Part of a small language model's weights.
Size: 20 layers, width 512, 8 heads of 64, MLP 1792 GELU, vocabulary 32000, 74.1M parameters.
Architecture: LayerNorm before each block, no position embeddings, no biases in attention or MLP, ALiBi.
Training: a variant of Muon for these matrices, 644M tokens.
MLP neurons of a small language model. Each row is named by its layer, matrix (up: input weights) and neuron, and shows model dimensions 288-383. Each number is 128 + 24 x the weight over its row's rms, rounded and kept within 0 to 255.
Before each neuron's rows, "fires in" lists the words (lower case) most often at its 100 highest values on Wikipedia text that the model never trained on.

fires in: "of", "with", "and", "by", "as"
L8.up1192 [146 162 138 143 127 118  92 133 147 142 116 176  96 130  97 119 132 121 110 146 135 166 131 120 131 142 101 133 135 146  82 109 138 146 113 129 183 119 142 151 114  77 149 135 147 121 162 125 172 137 131 133 144 160 147 112 111 137 184 119 140 132 137 153 121 133 114  84 161  76 150 158 122 147 119 130 136 118 126 138 118 139  96 121 127 118 131  96 152 106 140 122 114 195 113 157]

fires in: "of", "than"
L3.up1739 [136 145 140 137  98 140 102 132 132 118 148 143 169  95 108  83 117 122 100  89 103 119 117 144 152 212  79 194 127 106  83 148 138 118 136 127 121 164 176 127  94 142 111 140 181 150  98 136 120  99 144 178 103  67 135 193  89 118 159 147 120 188 128 128  88 137 136  72 119 102 118 147 121 149 149 151 145 109 111  94 143  93 106  98 107 133 114 158 167 152 130 148 127 181 167 145]

fires in: "of", "to", "between", "with", "among"
L3.up1454 [109 122 135 155 180 121 169 130 166  96 121  80  95 102 142 126 172 142 162 149 128 107 112 138 108 116 147 143 107 110 141 121 101 131 106 165 148 120 120 129 107 140 109  95 142 147 141 144 112  87 126  89 132 103 126 136 128 131  98 132 105 147 143 148 111 141 114 141 110 145 151 129 149 148 130 101 170 106 101  70 159 116 144 132 190 148 162 111 165 125 103 162 147 160 134 125]

fires in: "but", "was", "however"
L3.up730 [154 121 136 113 106 145 129 131 148 129 111 153  95 132 144 170 144 132 113 144 152 120 128  83 115 143 112  97 126 120 155 121 119 134 156 116 111 137 158 149 135 131 139 132 115 115 129 104 100 109 119 132 117 140  63 171 124 136 151 130 123  87 149 105 114  96 153 137 130 128  75 119 140 116 152 161 122 109 143 126 144 157 113 147 205  98 111 139 144 116 114 144 145  89 126  77]

fires in: "of", "while", "when", "depicts", "games"
L8.up313 [149 154 104 138 112 107 139 107  90 145 137 130 103 143 100  72  90 108 135 123 107 158 142 105 114 127  97 128  83 148 108 123  98 148 155 105  97 148 111 151 104 112 192 126 118 122 108 141 158 102 105 187 130 126 103  96 116 148 127 132 124 131 145 114 129 128 161 128  75 156 146  76 124 160 170 108 130  95  88 151 123 138 141 100 128 153 127 172 125  97 149 158 142  98 112 140]

fires in: "a", "la", "le", "at"
L14.up1391 [108 162 135 147 119 126 142 134 110 104 107 130  95 168 122 164  96 145 121 113 107 143 112 158 149 138 100 139 153 133 144 164 155 109 129  89  87 121 159 157 145  73 111 147 153 135 141 109 130 119 117 154 109 135 126 129 131 135 112 105 179 126 116 136 148 111  82 105 136 153 142 126 150 136  75 109 140 143 128 150 183 147 139 147 149  93 143 167 130  94  77  91 118 123 138  80]

fires in: "other", "of", "many", "move"
L3.up709 [154 131 100 122 114 126 154 138 113 147 147  94 136 120 148 108 167 155  83 126 144 183 120 123 151  92 127 151 111 146 104 123  72 110 111 173 191 122 145 112 105 148 101 181 169 140 115 114 135 156 125 124 128 171 148 107 106 111 175 112 116 115 103 102 125 144 173 127 114  96 120 132 148 179 172 134 116 135 131 147 165 113 117 127 118 114 116 135 151 156 172 136  54 172 156 112]

fires in: "on", "to", "between", "of"
L14.up1392 [137 153 159 157 162 142 109 121 100 139 124 127 159  77 156  97 133 167 124 123 127 117  92 123 146 112 106 120 122 122 113 123 114  93 146 108 120 157 105 172 120 120  97 135 146 131 158 119  96 107 158 139 128 130 144 171 154 147 147 138 128 145 138 114 164 135 113  92 115 115 105 169 139 137 114 155 109 108 145 168 139 144 164 108 132 112 123 130 143 134 112 154  87 135 103 158]

fires in: "the", "that", "a"
L3.up1101 [164 109 205 120 138 123 167 110 134 116 118 159 126 127 146 117 135  72 125 169 177 122 120 165 148 134 148  79 137 121  99 146 137 129 179 137 116 153 148 166 152 152  90 115 134 119 145 106 111 125 153 160 140 159 107 110 141  91 135 108 127 185 115 117 159 148 101 114  77 104 153 149 111 113 122 184 157 140 111  79  64  97 131 147 154  88 125  94 159 119 129 166 129 145 110 127]

fires in: "to", "as", "after", "with", "although"
L3.up994 [112 112 147 126 154 171 145 100 128 131 133 100 105  65 129 124 137 111  69 115 120 130  74 128  95 133 110 132  92 150  95 142 160 115 122 145 116 137 116 135 148 100  99 113 170 126 136 162 157 143  98 145 133 104  96 150 129  91 147 112 108 146 140 156  96 103 116 132 103 115 119 136 153 137 114  95 176 120 133 137 120 144 118 113 159 123 117 105 161  81 178 112 114  88 143 141]

fires in: "has", "have", "had", "ve", "having"
L8.up530 [118 120 135 114 155  85 173 135 132 156 118 129 101 116 116 118 165 135 110 173  74 147 178 129 102 146 122 144 128 174 142 143 127 124 141 104 123 105 156 129 136 138 161  72 115 168 137 130 124 133 113 145 111 137 113  76 125  98 150 114 126 111 108 102 128 106 124 127 137 143 138 129 126 126 120 172 154 137 161 143 136 113 156 137 106 161 171 113 168 104 135 112 171 136 117 114]

fires in: "of", "to", "as"
L3.up7 [139 128 179 119 130 101 163 119  86 147 147 131  97 115 164 120 142 137 147 149 136 170  49  94 154  97 166 136 123 146 122 132 111 108 119 138 161 131 156  96 100 134 136  75 162 112 118 136 120  94 148 107 139 119 113  97 126 172 135 182 104 147 167 145 114 121 133 149 119 113 120 125 129  85 146 143 106 158 136 158 162  90  98 109 121 123 144 121 120 126 131 135 148 162 140 118]

fires in: "was", "were", "being", "is", "been", "be"
L14.up732 [104 113 129  76 104 149 136 118 121 135  88  67 117 117 137 143 107 144 107 104 123 116 122 130 112 157 158 130 109 110 132 166 102 165 153 135 110 127 175 162 130  83 135 128 106  78 138 151 110 115 130 129 143 129  78 114 146 149 136 130 134 106 135 120 141 112 144 116 151 160 107 162  82 140  84 107 170 142 112 147 125 136 123  85 144 121 122 165 147 134 211 121 105 171 108 131]

fires in: "to", "from", "in", "and", "of", "with"
L3.up119 [153 128 144 163 122  88 175 168 140 116 118  83 170  65 141 140 164 154 101 148 135 141  83 162 123 136 148 125 141 131 119 147 105 175 107 150  95 124 116 113 165 142 138 143  98 109 142 136 156 154 136 127 118 109 117 150 109 131 116 120 105 134 116 145 114 102 166 118 168 135 135 135 149 126 143 119 135 122 112 143 102 134 132 147  87 129 121 158 111 116 123 113 116  99 142 122]

fires in: "after", "of", "following", "before", "and"
L3.up1672 [135 128 126 123 167 125  95 123 109 160  97 110  87 109 121 102 124 129 132  93 145 160 129 127 153  91 139 133 108 118 130 154 135 152 152 136 142 110 140 149 122  85 134  80 102 103 127 226 155 130 152 166 118 168 135 127  98 141 149 163 163 150 111 112  98 131 158 136 141  87 113 166 132 134 120 101 173 152 109 105 127 152 130 133 133 112 129 111 149 131  96 103 155 145 110  97]

fires in: "of", "to", "for", "in"
L3.up409 [112 117 127 153 170 134 158 154 104 130 134 127 146 106 156 135 133 129 127 113 146 125 139 125 155 147 174  82 122 162  99 116 148  77 115 140 119 149 117 169 123 158 168 111 119 187 187 119 133 136 142  70 113 113 123 128  99 108 120  90 152 110 122 159 126 110 159  88 134 147 198 135 143 133 156 118 144  98 141 177 115  78 140 141 151  88 109 117 154 144 123 153 171 108 106 124]

fires in: "his", "served", "over", "for", "spent"
L14.up1060 [ 97 149 126  87 134 113  95 141 132 130  87 157 154 145 129 107 111 127 115 112 128 130 122 102 129 175 108 114 132 143 177  71 104 201 121 112 148  99  88 136 100  92 149 130  76 124 151 140 128 135  89 150  97 163 129 146 100 106 132 126 146 143 118 100 113 122 120 172  87 104  93 109 107 129 154 153 116 137 121 142 103 113 126  98 168 108 102 119 137 126 187 109 106 158 137 150]

fires in: "of", "october", "may"
L3.up1067 [162 141 104 144 164 101 103 116 130 116 108 108 117 134 132 137 147 174  91 105 103 101  93  97 150 122 115 124 122 157 104 104  98 131 127 132 119 131 190 107 108 130 121 181 146 121 134 137  98 145 113 130 117 115 142 115 155 148 167 157  72 142 105 142  78 165 167 136 132 122  91 174 120 119 146 158 130 145 111 120 166 107 106 167 141  84 132 147  95 139 150 158 131  94 145 118]

fires in: "1", "2", "11"
L8.up1251 [ 97 149  93 117 159 152 112 161 108 141 162 114 131 128 113 107 124 162 134 143 120  92 151 136 172 170 164 117 114 123 124 152 135 133 100 151 128  88 129 124  71 127 129 144 184 135 118  83 115  67 146 120 155 142 166 125 132 114  96  59 121  61 120 103 134 107 152 115 135 173 171 136 190 101 138 145 133 132 124 117 143 133 118 106  93 106  90 144 159 123 121 144 113 101 149 142]

fires in: "with", "despite", "without", "in", "to"
L8.up35 [125 137 114 143  84 149 117 136  95 112  60 102 138 114 136 138 138  92 119 111 154 145 144 130 126 151 137 123 122 161 115 100 129 135 129 171 168 111 132 147 149 118 129 146 105 163 113 131 148 135 140 127 141 164  92 116 136 102 131 128 140 137 102 127 132 155 156  96 108 145 159 120 145 162 110 140 109 147 123 153 105 133 125 153 115 128  96  99 140 115 117 139 149 112 125 149]

fires in: "of", "to", "in", "between", "for", "and"
L3.up392 [139 162 121 153 172 110 123 126 113 139 179 147 129 137 120 115 152  93 110  92  89 170 114 123 146 129 101  95 130 154 120 118 142 131 121 144 146 156  97 106 106 106 137 115 161 136 104 161 117 138 155 108 114 113 129 118 109 115 120 133  87 110 168 109 110 128 171 100 118 151 133 131 145 133 133 142 162 113 158  65 145 124  97 153  98 152 171 126 121 172 155 169 158 147 157 119]

fires in: "to", "in", "by", "as"
L3.up1045 [102 107 156 174 127 117 163 103 132 134 168 144 128 154 141 125 144 178 102 157 143 165 111 130 112  90 198 137 133 129 101 115 107 167 161 120 127 131 116 118 155 153  88 149 119 127 112 136 115 118 133  86 162 131 129 143 161 151 132 103 147 124  83  96 146 126 104 181 144  82 136 122 145 103 128 192 144 130 159 130 121 148 122 134 153 143 106  99  92 125 152 110 146 127 114  99]

fires in: "to", "been", "began"
L8.up431 [134 135 143 120 113 125 149 133 100  99 108 121  94  78 102 126 146 147 171 169 174 141 117 152 133  96 164 120 130 117 120 157  95 100 132 140 155 159 160 120  98 147 117 130 138  91 134 112 110  93 152 151 105 126  91 121  90 122 126 143 101 121 137 144 162 129 108 145 169 117 145 141 109 118 138  98 109 127 148 107 135 133 145  77 157 112 116 138 134 110 132  76  66 126 126 167]

fires in: "as", "to", "and", "than", "while", "which"
L14.up889 [125 135 108 161 131 125 102 116 155 130 130 111 110 128 131 114 146 134 162 113 186 158 128 152 166 112 141 116 114 136 138 155 117 146  98  72 158 116 135 108 152 114 147 129 120 157 141 177 118 120  71 136 128 149 117 130 135 128 123 107 161  91 137 147 188 135 134 138 162 131 156 149 117 158 122 142 120 163 118 133 130 150 118 131 126 134 115 106 109 147 133 108 116 134  93 124]

fires in: "since", "to", "of", "under", "following", "until"
L3.up1308 [137 141 152 123 122 117 136 106 103 141 130 157 109 124 153 121 156 118 128 154 185  88 126 111 114 123 114 101 151 143 131 161  73 149 114 166 124 153 157 141  79  99 129 155 123 127 115 140 112  62  73 126 140 124 122 129 140 105 122 130 146  79  89 114 141 152 113 141  94 116 123 168  93 122 114 110 148 157 141 150 141 126 110 156 139  97 147  95 123 138 115 130 148 113 137 166]

fires in: "over", "along", "as", "followed", "then", "under"
L3.up698 [141 103 122 126  78 110 187  98 119 140 130 131 100  89 169 112 148 151 136 173 144 175 121  95 132 138 128 160 115 144 141 156 145 142 133 120 133 130 131 112 147 138 157 119 126 136 135 186 197 107 184 135  73 154 123 170  65 127 104 135 150 125 153 128 103  94 142 155 108 153 137 145 126  65 149 115 148 125 158 137 147 125 124 157 122 127 109 108 100 136 129  87 152 127 135 107]

fires in: "as", "general", "being", "been", "army", "office"
L3.up1565 [141 118 145 103 126 163 150 141 129 114 152 122 112 147 177 117 133 152 129 121 103 110 176  92 137 161 114 103 157 127 134 119 124 141 137 132 118 127 108 125  75 117 129  72  95 108 135 138 147 142 146 128 116 124 124 125 103 139 142 156 112  96 173 152 122 104 118 136 152 128  92 105 121 129  89  97  77 109 121 107 164 142 134 126 113 156 107 170 165 184 143 130 109 214 145 140]

fires in: "by", "of", "to", "for", "on", "into"
L8.up759 [152 127 148 116 111 114 105 102 103 161  99 141 114 122 166 115 181 132 120 137  93 157 126 128 111 145 131 134 135 125  99 150 116  86  91 118 134 111 162 144 137 144 157 101 107  77 127 159 122 155 127 127 145 176 116 138 128 124 106 105 136 169 146 145 122 125 133 175 170 112 117 152 134 138 167 136 151 127 151 179 121 130 129 141 162 106 128 114 156 140  81 129 151 132  78 118]

fires in: "of", "and", "by", "to", "with", "from"
L8.up1581 [174 136 122 168 147  95 117  98 120 125 109 156 125 138 136 159 145  91 164 149 137  86 119 133 127 161 155 126 116  98 105 139 136 132 143 169 157 125 123 118 113 105 163  80 140 128 152  89 126  97 153 158  88 127 139  85 156 142 135 120 132 155 140 110 148 112  94  70 135  78 140 109 162 147 165 148 180 105 156 146 171 162 106 101 124  86 117 149 124 142 145 102 148 119 120 130]

fires in: "to", "including", "in", "as", "even", "particularly"
L3.up131 [137 118  94 101 160 141 161 119 100 162 129 183 149 107 121 123 155  96 126 131 121 137 117 135 148 151 118 111 133 141  83 123 115 148 119 128 115 124 135 126 157  98 136 140 172  89 111 154 117 108  93 123 123 120 148 107  99 130 161 150 138 194 112 141 119 127 126 160 126 117 132 136  76  85 115 135 122 138 118 123 100 149 135  92 156 122  95 106 131 161 138 162  92 122 168 127]

fires in: "as", "in", "of", "until", "during"
L14.up921 [160 117 132 146 153 131 140  93  96 152 142 107 133 105 143 104 165 119 124 142 120 150 190 149 150 169 148 138 132  80  88 162 122 135 158 158 105 114 150 125 147 137 144 125 152 110 125 124 157 110 120 160 124 134  80 143 103 151 129 124 117 122 110 131 124 115 134 144 134 152  89 136 105  93 145 133 145 147 148 123 139 112 143 147 143 123 122 146 146 158 157 116 135 103 139 107]

fires in: "on", "aon", "archwire", "broken", "bare", "into"
L3.up1772 [117 139 159 113 152 118 138 128 149 149 110 122  92 150  89 143 127 137 164 132 142 163 145  88 163 131  66  58 119 161 104 124  95 119 131 115 144 149 171 125  92 136 126 120 120 104  86 131 106  91 125 168 114 135 121 117 157 177 115 140 106 142 142 118 100 153 114 113 107 184 147 131 114  99 146 114 133 148 146 147 109 167 175 150 111 125 125  95 136 106 106 117 165 114 143 134]

fires in: "was", "is", "were", "are", "then"
L8.up228 [ 70  87 165 111 117 161 148 141 108 166  88 121  78  95 139 127 115 155 109 162 163 186 129 118  99 140  90 156 146 115 114 153 133 143 142 139 128 117 132 136 142  73 143 123 116  89  99 165 140 116 117 111 132 136  81 132 103 140 133 140 156 101 104 168 125 114 118 100 148 137  96 159 149 161 120  97 109 100  79 123 114 136 152 138 144  99 151 151  79 106 120 102 106 137 138 162]

fires in: "2"
L8.up1515 [151  89 118 153  98 156 102 129 118  84 103 127 135 174 114 104 139 113 151 106 147 128 117 146 152 142 157 141 120 125 158 157 153  94 115 101 124 141 158 143 140 162 143 184 148 146  96 119 135  93 150 148 159 119 103  87 156 129  84 123 131  88 152 143 150 108  99 123 125 100 154 132 171 142 101  84 125 157 105 111 135 131 119 121 116 139  76 156 163 115 145 146 109  98 121  96]

fires in: "a"
L14.up1783 [190 120 117 180 130 139 159 135 142 121 149 130 125 130 156 119 116 124 102 142 100 141 107 140 148  79  92  72 165 109 154 139  89 149 131  76 149 150 117 161 138 139 147 165 152  84 125  79 106 153  81 129 135 118  83 137 173 118 160 111 171 114 186 124 157 130 123 109 148  92 140  84 118 187 142 135 154 104 153 168  89 148  68 124 132 118  94 120 108 152 142 150 109 115 157 158]

fires in: "be", "as", "also", "been", "later", "originally"
L3.up1505 [134 120 180 137 142 160 136 132  93 137 122  95 107 114 102 144 129 139 124 147 125 135 130 147 119 172 119 135 139 115  94 106 108 106  95  78 154 157 164 129 132 120 101 128 130  90 111 115 105  86 131 137  99 127 154 134 118 120  94 145 140 141 182 130 137 122 131 154 164 159 130 140 154 146 135 137  71 113  93 164 127 110 146 115 158 121 128 129 123  95 192 112 103 124 102 123]

fires in: "the", "a", "his", "their", "s", "her"
L14.up1679 [ 94 112 111 113 158 190 144  88  71 115 128 101 166 112 104  71  96 119 138 201 127 159 141 147 175  83 131 116  91 173 119 146 149 133 167 126 127 138 132 125 135 146 140 119 141 137 168 106 133 157 101 107 148 115 117 150 170 131 104 112 133 133 128 155 104  95  94  98  83 135 127 167 117 139 141 156 185 110 132 168  97 149 110 132 135 120 131  98 103 114 132 101 128 156 134 154]

fires in: "of"
L3.up51 [127 138 137 128 143 137 121 172 177  87 132 133 111 106 125 181 138 123 122 107  90 108 114 111 129 160 172 125 135 156 119 125 132 129 104 139 112 100 130 159 134  77 127 127 119 158  97 182 143 134 154 141 122  79 118 121 123 129 130 130 169 177 111 133 124 137 129 101 134 140 155 142 117 128 132 180 120 136 114 149 171 119 121 103 133 105 124 126  97 157 109 102 147 179 152 116]

fires in: "in", "for", "of", "that", "to"
L3.up1790 [121  93 149 128 119 129 125 118 155 149 117 133 145 125 149 119 167 142 129 112 164  82 145 145 154 122 115 120 121 135 146  88 155  97 183 138 112 119 107 169 117 125 133 108  98 145 149 196 165 111 118  81 104 125 122 116 146 152 111 150 144 110 163 112 144 170 142 124 149 125 130  97 144 105 174 142 170  99 102  93 114  74 121 112 183 147 148 107 108 109 147 131  97 125  76 114]

fires in: "s", "c", "a"
L3.up575 [127 127 155 154 180 107 145 158 116 121 151 110 163 139 101 121 108 132 134 141 126 120 139 109 107 131 150 163 152 118  82 155 124 148  91  92 118 147 140 151 127 133 135 118 119 124 133 156  86 133 157 100 196 131  79 133 104  88 106 124 161 111 189 119 134  84 130 105  93 114 107 112 115 105 158 104 154 134 131 140 135 127 132 125 110 150 141 120 156  80 139 138 100 134 194 210]

fires in: "of", "with", "for", "to", "on"
L3.up146 [141 178 151 127  90 117 116 127 102 132 178 147 141  96 175 133 108 113 110 178 108  83  68 127 137 144 144 122  91 145  93 144 120 134 112 122 111  97 148 104 125 108 123 130 148 169 127 152 153 142 127  67 110 114 142 136 156 112 137 171 112 114 110 144 143 128 124 170 151 121  92 139 130 154 137  98 140 116 156 135 131 140 175 177 153 115 110 124 172 134 148 123 139  92 131 173]

fires in: "to", "of", "in", "with", "into"
L3.up1008 [133 113 136 141 149 123 151 132 134 143 141 140 129 121  91 133 165 133 145 147 154 102 166  87 165 141 118 121 107  90 151 115 107 131 109 121 131 139 126 171 132 138  87  76 104 148 122 138 156 150  76  60 146 179 148 138 152 107 151  83 129 170 132  98 161 125  82 165 131 127 129 162  94 143 152 112 146 147 132 157 140 141 163 107 166 153 123  78 123 167  99 110 101 126  93  90]

fires in: "to", "with", "tempera", "from", "of", "by"
L3.up710 [133 206 147 134 161 138 114  97 102 120 170 126 115 109 150 127 161  85 127 159 133 132  98 172  75 137  93 101 131 116 104 122 136 148 119 124 145 116 141 119 183 134 150 151 144 147 139 153 139 106 149  66 149 120 118 152 147 146 140 138 124 116  85 122 128 122 121 136 119 103 132 185 146 141 134 147 116 133 142 117 123 142 150 115 134 124 142  83 119 155 139 129  96 112 172 115]

fires in: "and", "with", "being", "as"
L3.up817 [142 141 100 125 144 116 153 119 134 147 125 172 134 108 133 135 139 167  84 101 151 165 147 146 112 135 149 108 170 140 113 128 119 175 135 163 119 134 118  85 107 116 106  73 141 128 148 139 134 142 105 101 107 136 145 117 134 104 165 119 113 148 113 149 164  76 163 158 124 138 106 179 121 107 140 140 129 137 113 174 115 127 131  79 144 101  79 121  86 151 137 133 135 133 121 105]

fires in: "their", "they", "are", "were", "its"
L3.up1058 [114 118 138 149 157 139 153 161 181 118  75 135 125 104 107 114 128 171  97 127 152 140 109 132 125  78 121 131 161 120 106 150  75 142 103 137 116 136 181 115 129 111 103  96 137 159 134 132 104 136  99 139 115 121 105 131 115 129 124 150 112 164 112 137 147 159 151 101 149 119 132 115 141 148 166 122 128 100 109 155 110  86 102 135 153 134 128 158 122 119 142 128 137 124 107 138]

fires in: "of", "to", "for", "by", "and"
L8.up532 [ 84 104 117 116 134 109 183 123 141  90 157 130 142 112  79 132 138 114 110 171  98 114 146 126 170 144 159 124 132 124 101 137 109 118 122 145  78 182 116 154 127 136 166 133 122 139 162  93 145 124 132 117 116 155 183 103 139  85 159 155 113 153 148 148  94 123 178 116 186 160 155 120 172 114 135 112 135  81 125  95 132 148 156 121 118  71 127 135 108  99 141  90 126 111 107 136]

fires in: "a", "in"
L14.up764 [136 142 138 161 136  86 175 148 140 148 126 123 112 128 114  82 106 111 111 110 145 143  90 131 133 117  89 139 166 100 133 129 112  92  98 135  96 187 140 103 142 137 133 131 163 101 156 117 127 145 139 134 110 171 143 108  76 138 136 131 102 109 160 136 129 121  88 144 103 138 141 101 154 138 133 159 157  98 115 135 126 104 137 123 178 141 119 101 145  68  91 119 100 198 140 108]

fires in: "to", "of", "with"
L3.up1012 [152  62 117 149 153 103 160 137 137 121 123 120 114 118 150 158 167 113 124 163 132  96 131 127 134 145 174 132  92 140 139 117 145 135 156 112 184 140 150 149 130 120 142 121 108 109 117 102 152 120 106 117 115 140 123  95  97 133  87 146  86 124 177 136  98 103 161 159  83 146 103 122 148 149  89 158 158 149 123 166 114 109 113 105 152 150 131 120 110 135 121 141 138 128 110  90]

fires in: "due", "on", "in", "as", "after"
L8.up1485 [161 147 156 149 145 136 106 166 133  94 143 107 120 121 136 131 114 120 142 182 127 159 107 103 126 119 127 107 157 126 145 145 102 168 142 150 125 140 135  68 108 156 135 135 112 112 156 191 108 102 111 116  93 121 117 131 131 130 127 179 193 160 182 118 149 131 147 130 173 140 121 131  98 147 132 131 146 158 131 149  93 127 128 135 140 155 125 153 115 118 146 104 153 127 133 136]

fires in: "had", "have", "has", "with"
L8.up1761 [121 112  86 169 135 102 139 163 121 137 123 154 114 142 169 140 137 150  98 177  98 174 130 137  87 135 126 118 116 111 133 134 118 109 209 103 176 137 150 122  92  75 148 109 160 102 144 111 131 170 148 106 111  97 124 110 135 110  81 110 127 123 120 171 121 144 126 125 100 160 137 142 112 109 122 137 144  94 116 125 152 176 127 112 100 125 142 191 133 123  78  89 113  81 119  77]

fires in: "of", "in", "at"
L3.up439 [109 114 134 100 135 136 148 117 125 107 112  68 103 119 113 158 126 153 109 139 115 114 130 132 148 146 140  85 144 177  99 107 125 159 129 133 123 163 125 129 104 123 126 135  96 129 103 126 163 100 171 133  85  96 126 120  83 158 114 152 108 115 150 117 121 123 160 125 108  97  96 126 172  98 120 106 138 135 117 120 121 130 177 107 184 131 115 132 118 139 100 165 130 162 158 127]

fires in: "a", "in", "on"
L14.up41 [130 102 158 124 100 151 127  91 143 119 105 137  90  93 104  85 110 108 106 149 112 139 138 145 119 149  67 148 134 124 150 170 125 111 122 114 126 153 133 135 161 101 105  93 153 116 163 110 146  69 139 133 105 134 134 136 103 141 144 160 105 126 151 150 126 105 105 138 109 133 133 167 110 162 137 175 140 145 153 178 164 126 120 116 130  96 147 162 117 117 158 112 132 160 102 108]

fires in: "with", "which", "have"
L3.up1065 [128 113 110 158 123 135 131 135 132  92 116 104 108 119 150 150 124 135 150 133 112 147 135 128 117 160 158 136  97  88 118 127 104 128 212 157 170 132  85 116 141  89 175 136 124 133 118 119 129 108 152  89 112 126 153 137 101 151 106 147 148 153  72 133 119  80 142 112  98 160 144 151 151 116 106 102 150 104  68 138 101 109 150 144 142 145 125 119 133 113  96 113 128 116 126  77]

fires in: "if", "after", "while", "when", "once", "since"
L8.up442 [117 135 138 101 130 129 134 116  89 184 161 147 129 126  90 141 127 105  89 122 126 144 153 142 115 122 116 133 164 110 152 110 166 153 171 117 151 106  98 160 107 159 144 109 179 123 141 101 153 159 119 167 147 154 107 151 145 172 124 165 102 113 150 153 135 143 144 146 116 160 103 138 152 148 131 144 148 113 140 165 109 127 124 139 135 100 145 178  78 144 144 122 147 129 116 173]

fires in: "on", "along", "off"
L8.up1462 [134  99 157 115 131 119  80 137 128 118 102 140 106 140 160 114 142 142 165 138 102 129 140 126 108 113 112  74  67 154 102 145 151 113 146 122 122 137 152 112 124 182 128 151 117 125 118 142 109 159 108  81  64 139 151 135 120  86 135 129 163 155 145 115 113 107 155 133 110 134 131 152 144 146 180 127 121  98 154 112  87 127 112 132 147  78 170 166 132  90 108 131 165 142  89 137]

fires in: "and", "as", "these", "there", "it", "in"
L3.up261 [112 116  95 109 118 137 135 115 121 110 134 155 118  85 114 122 137 134 120 111 146 142 115 122 104 135 147 100 150 137  97 108 143 102 133  91 104 130 152 128 142  81 163 155 164 117 121 145 187 160 120 131 127 115 140 150 115 111 141 155 113 148 127 137 131 110 160 125 135 143  87 139 172 105 120 163 113  76 116 133 134 170 134  63 125 141 133  75 118 131 141 131 128 116 103 137]

fires in: "after", "of", "from", "without", "despite", "for"
L8.up827 [136 130 106 104 128 114 113 131  73 137 147 129 125 115 133 140 143 116 141 124 131 180 133 152  96 133 130 124 111 133 110 158 144  96 127 166 160  96 129 129 142 115 127  77 141 125 105 162 113 127 126 166 182 153 121 100 128 135 149 133 168 143 108 136  81 164 143 133 142 147 129 131 127 132 102  99 114 157 150 127 116 177 123 171 118  76 105 165  78 129 116  74 102 103 148 139]

fires in: "al", "for", "a"
L14.up72 [123 128 153 152 135 113 124 145 145 170 108 151 129  88 147  93 122  92 141 117 110 109 106 115 156 130 116 169 154 120 165 131 158 127 149 131  89 131 133  80 141 156 134 154 136 115 182 135  85 110 129 139  91 126 115 144 126 150  97 129 155 163 138 130 127 140 124  95 137 115 138 107 131 190  88  54 145 137 117 136 115 145  78 143 100 106 101 141 151  87 122  94 166  99 128 132]

fires in: "was", "were", "originally", "be", "later", "works"
L14.up1346 [113  93 113 170 115 121 138 111 115 112  90 136 103 174 123 104 120 131 109  81  93 135 143 134 117 143 115 158 124 148 122 113 135 110 129 166 102 121 169 138 123 163 148 147 154  99  93 146 101 134 146 120  78 128  99 150 112 104 136 116 101  90 144 147 123 160 169 129 124 159 103 150  97 152  95 114  50 114 117 107 150 144 133  90 143 133  92 165 147  86 131 117 113 132 158 125]